config.yaml
num_key_value_heads: 6
head_dim: 64
hidden_act: "tanh_gelu"
norm_place: "pre"
init: "uniform"
init_std_down: 0.0
optimizer: "muon"
max_grad_norm: 1.0
final_lr_fraction: 0.1
max_seq_len: 512
train_tokens: 544400000
MLP neurons of a small language model. Each row is named by its layer, matrix (down: output weights) and neuron, and shows model dimensions 128-255. Each number is 128 + 32 x the weight over its row's rms, rounded and kept within 0 to 255. Numbers have three digits each.
A block is one neuron, or neurons of one layer that tend to fire together. After each block is what it responds to, as a language model described it from the Wikipedia text at the highest values.

L3.down72:121139153155133094140104159062163139112138123153144134128154115102175136114071120079105128195137114115161084066149125159087134142080171131066150152080136175166154126125151192094106176119148149131128107137115079133145178101175085131073186132161137199101135151118135085126067112189165123184147121157164095142103093167132167088141165081126153098127151105108120123109154173070095142107102
L3.down454:079117134090096095122104134093099117093164100101087140122112167119152169081149121078157109123122092144110111112139100123159102153126058137123126123142170107154109163119175146149117111123133093151150105136205156098096148097129159188104195121140116190085062139121173179173163130159153147139213138139127082137113129177140094140117144128138150093082145084152112045120120176101123140100071
L3.down458:155094195114223164107159196154118094131134144117104119118124091136196145159163115111151078177129103117154140114145145109142121063029143184137182130119156153163118121113175160150096056179054100103099155177141136119149082115108144126076121126173181174160164087145184149114134111138144103129136138150152162139124133131163096129117169061072135127157144073088091140094189145168171115136114
L3.down846:102061135130164115131142094112095158106083099127139143164125155096128119168123107169143154111118113052109121112153112129152122180131153147085173163163171131116160072127100089084180131144114088111089079158089147117104102137090128097125132147124097117145100131152098083123103089171175109169116136118156187166088085190121102070118143179166113088124116163130133155102126169077119108134108
L3.down891:091115112187106132102119168102139172176122107167122178188072086128111073091121120073114164148118119123135079126147133101128121188074152165125148095149139186103191164145107107176113192096161191139124077122152108127208096095179102091135088112118088113131106107143160102147144100173121169140181176159178146154122104120124078145145123145180170108164165108156099067133166175159148154120152
L3.down961:107130154099117088124082115104077139178158166173143170094113104134108125181131099139116111104137059098147124111134155138089120090166086117112073137085168147153134102078152125154139184112148156114090116124201080089151113054093124112093108097156090137155099130171207116151071136208165117129120144122131073139060149098141104082123098175117165137126068085195125168163147156086195096130112
L3.down1351:128117192144157142114156161097134129071127111144131119128173125122167122132154158158116134126123049148150116142083103133114140159129144094105150115086103164122097133103146096093046161117124064127137136143087163141094126126146105095049126130184067125139112108105140119129099126145115077068076177083161098121127153164127052115082088113140179192143162157103162110104200133129136103118111
L3.down1437:152181128156102093153141118136081119138127139101162116141185171142128135038108141124092075100109134142145137109104140160073115096112159025078172117135099081154116146144109113139148155107158116164152174143152190149166130121127122207114191135133181166150146079134182062101080091136200071109093138173078086100099134146176151095149145151157074114164119120061142099112140092123162032134102
Prepositions and small connecting words inside multi-word proper names, such as song, book and film titles or institutions: Lord of the Rings, Centers for Disease Control, Woman at War.

L5.down937:139142113186099109092128125099146079085152151124122070146152036097101063142131143118140171114071169131141111081097134136213139110113170132146127179143125121146148130137224133116086103176140118141205153133151080133165122142100113103100087077160101178119107129141163142073112133038127126146074124119080161177095082063135100111085116125168180103112156122153098080131134071141124081157136
Plural nouns for groups of people or agents about to take a verb, such as teams, priests, officials, plus plural -s endings and infinitival "to".

L3.down44:124081149190116148163086148106131110106126109144089075116097139188167086158110161147145065077127141132110081128085189121137170109129090083134197167112135116124134144198091152107136104090118183131143131120087189179133087037124183140117150095127151110167123148155148132136142185128111142112142167168100127109142146095117166091094161099161097116114137074084142093146149113123089134092133
L3.down310:103151119081165200147105097050097132111163094080137143121153145171098099077121085136117118116181142126130138161176124083116102096134167099102138125097114111146177126132155164181137143119085186148058172068157135155174155094101162192066160160175163141172149045136092126125099134120052132130142104109138120170115126091127145166116169130150143085091147096057115133112078109073103127145116
L3.down844:093140112134148154113171164147111142131175138105088165103203166119143159113133159123060146150174150138177078119141155121084181099120173128113192141137100122142155128152093148138095146124121126145167113110167157200156156147135072120123096124179089163095153131125090153191228146138082061099086086174177189099127069112103107173078111168116068128144112129131135132151138108094151096124098
L3.down965:139113114115153156085102106182065083108199080144095162115170099113067131079114147144079171159143119160152132101116084140120116105141058102134136118110156131078166156126123189084118123086121168084135128151124130163130154089168104172156139128086142156120093138112079142095151140143115098182107110111183153151173105153158140126096154106160107152122103127126071174138127161146115164157114
L3.down1185:178140155144139121141165067171144035096161065187114138173142038156129180097152137064122145169146136164070126156150141117158096118133110163155117137138137118143117083144143160148207101140159111139147194097152136097185113120152153112136145098124128122116107136088113131104106111105098174169151173072111103127109077068171111176109166130115163158154150145144060125117117113186156143103098
L3.down1274:161080167072152158105134162131113129050172150105115136138154170135200097115129201125124130116203100156092125108147154139110149132090084150122168132126120192137120131128198164119096103088137121152185113093097161111082150068095070119101180081111070090123123148108102181128169133100129157135123037126156156065145156082119120077199134065114123128164148129149145058098119116083098057097119
L3.down1419:153161182054120067129117138165132093109181135153069124114085129128088103126126111143118131154156154158187127164104116138173132138153112126126117109184092113035100139158195112130147130146096150123136110139173105131085106143120114095138159145123125107116126058147141077129146145113122126097130151136130095080171166153113173111140092135094101135136145144120087085200067081060103134085161
L3.down1483:093104117160144102103063156149066150138077074139126155164197100126176151127125166095111133119111078137146118122105116066148145103148157169152181103119091138123134154161172148100070121139111084142100134111172126183159146056117111127124134122126125166140129096135107098127132131120123067112109106123151106153083170168164046100117071121068085132132132179147138110094149132081133119121073
Suffixes completing a noun, mostly plural -s and also -ing or -ed, as in contracts, renovations, rebuilding, modeling, often before a comma, period or "of".

L5.down939:139128164053105146207086177089168106104141188141093131125139099068182097151148144122101124154138138128125096106153132103127154128156140132178107110161121090129082153113111082114105130086171143033099134101141149095114109131109148142191171129146135117134118079165124089124121148116141104126009091131176170024132160083117138125095153170151133157138170127098137157151121166108135087150154
Word pieces and function words in the middle of proper names, titles and list entries, e.g. -ing in Mincing Lane and "Holding Out", of, Main, Way.

L2.down13:096158168105079184154092099148195114083046153116177121127150138122120113096140093119149042097117194092094154065114158136153143117126121116094133129082124166100110088112127127101085164162173104133105132177111214142103161137148096120134132138137164146156200130133166195117191147168171069148096143093149139124089100098228175118093117107089136141169175128134129106120119078120099151135135
L2.down555:153117121142145089126125133148151110176091197137203152077054122163156154103198156175107122122061160153141166095141118155123165143136148131146116132168090073156078171109079135139106141119169140080190102119113114174104116113158108150136147056107134092155081129116146167121127107123095135102101102194148122114183156127120103127113147132182096097182141117083116099087116074178116159056084
L2.down661:095201156119123067128045089090162128091163173100097154118138101161132146116192081147131089157103100125154080099189059134114134094105110166157155098142121139098202139148081167097163172084065169108139101143111129131121141118163143069128178140156152089132154105134112121112107102107148100150103136074133107140168169135144115082141083116140090101084130074098112095114165126077089131155109
L2.down663:104162129103084108148072143099120123078088100146131088118103081127128104117115127142098139141076114143072138088114088117085092131167166159183098101059160153115165157095145169181134144127098133135144119152122182150170152149100091108160089126101089134105139094134155094172128110141174141158125172108137147157178065089137140127125083149100128051123104103096098126117174119174184090149080
L2.down986:148135052124158117122107145125068119108124071128172133110110146140150213036159134100132145114176101154128094131108139135163147141143135152143148135143104102099127101123126152123107123136152127107140089148060075166106104152156141125150113167140141126115148123123164133117086105150144118138182153143159149129128089149094105111180126095192152054145143069146138117103172167127111149133163
L2.down1131:104163124115165122099175058079144101128122196110142151155131080129171188086136165176132147146170133090127153098120161077043088137123155116129154124121124082117172113152154134104127093143091134095113127176144122083114105100105149139078060117121181101173164135095105047126124092156092136132111153117130159164118173162186124123093148139088151160176088096152129124116147101114120085098132
L2.down1142:142108103141109109161160053112104166106063118146141142111109127058147141088157125165114103123110178086110114176120189142138137154047132180163113167158094170174102131192100127131189123122113182126125138163140114147113085109132154129151100182108123131166110065086109090183147155094136164154199099142171127135200121153156112144209137088082157133146141109156121081120079116099146138167169
L2.down1412:138097158136180178099181163107075132146128120089159190109147141125057196140110170121200135136138097151097114154131158142117119153102128171108145097123116163103161187134118085112145164091131171074150139140129071161147122116105097148184087092095024107159144125083166106064143108203128079136165123097108156116092100136100153167090090112097115158133098157078168121095070100175149172114159
The word "of" linking a title or place noun to a name, as in City of London, Duke of Bavaria, Count of Paris; also "As of".

L2.down481:106118148114112144140119174147153140151141173155166143134126136200099117148181071079092143184140114195198102127082166134140105120113109135105133071114179066197135118126152067125158084127095044180174108143063135144171077155176139137111149096159061098118079171080072124107113102095146070159139195127172127081101089174163112129190140217114161125136151126132177146153135114116082144153123
L2.down739:115175105118147114179122076146136195105090087149032138086148162156112151120116140165187114109132142191042096138149123144139148152135122122155143130088125131151081187139082115172145139156187130115117105076113136192147153188120113151092162116188144088131154104120137060154103198091084128163126135150156122091155055112074185076150138093100111106115144100141124097103076094129102085134139
L2.down814:082087173138171167120079091092065099166206127163186124160114085156105105110114134139200077109152114188142075103163140093111149148146163123114183093087060102139198185129102184127089116175125105109133120140126079084087111140107104082095102162181081137134162182163125098147168152112098187116148154142157076157145115083135127091105106118157156092135110085114122116123165132175098159168103
L2.down837:127148123137144088082165152153092159138109096115148142115100063113061138126136148016157156133074125142147110123134132117136146080135172144149131129160157156099074095178129117079097120131096150176180155134178141149110071102157129062111083141126183205091101162128154104118091126172117195190162170079128233090099180238123134099146133127127116139132099147153120117106146091086138114078077
L2.down1072:154114097149150102188082115123126197066128126157147105094093186128097127085127138119103104110140099157113140136156113046058091187164131106153135140139116123141166111155128080075123114174151118065154181156129157212156160064129136135136074095165130128182117031096169141161121143098133164110196146136113108096165108081137133133160084130106149167083125136133111151172100167155178141183122
L2.down1372:135133154148141105169114174119073123143153129077133114136172090137114119112109091019130148146136180143132184133093146115129135100115139107144092091125147160129138165137151147072120092094100069158094112077118114169134111187137136122122179120167088147139080137133113116135196130055130127106121183089192103128084145121124100101118106178167123178123142150095094141222128091081130183155141
L2.down1402:124123098184121102129083095161120058173115114117090143122078098089123132162130131147132112071125207117103132088185168117123147149079174132161090170143094072139165103136156173155135137123115164169127080158115085096075052119080150159101114140151086144151137121110088089131157141162139118135170161086129140142064139109141132132097130130128171082149123110148096124153175129112103133120123
L2.down1529:148116165139143119164140150136122151117077130157072144094123172089120142137069160034108083094128159153125108147135119119161134151161099155124190151066080110112105105134080114165099093170174093149145169099167100169097118100085172136098146092172135154153126095141138159097131192105105118112090065148189134132161119086142152156113202132133168136085178144102089078142116091104123100126145
Plural endings, mostly a bare "s" added to a concrete countable noun, such as planet-s, sailor-s, squadron-s and minar-ets, in expository Wikipedia prose.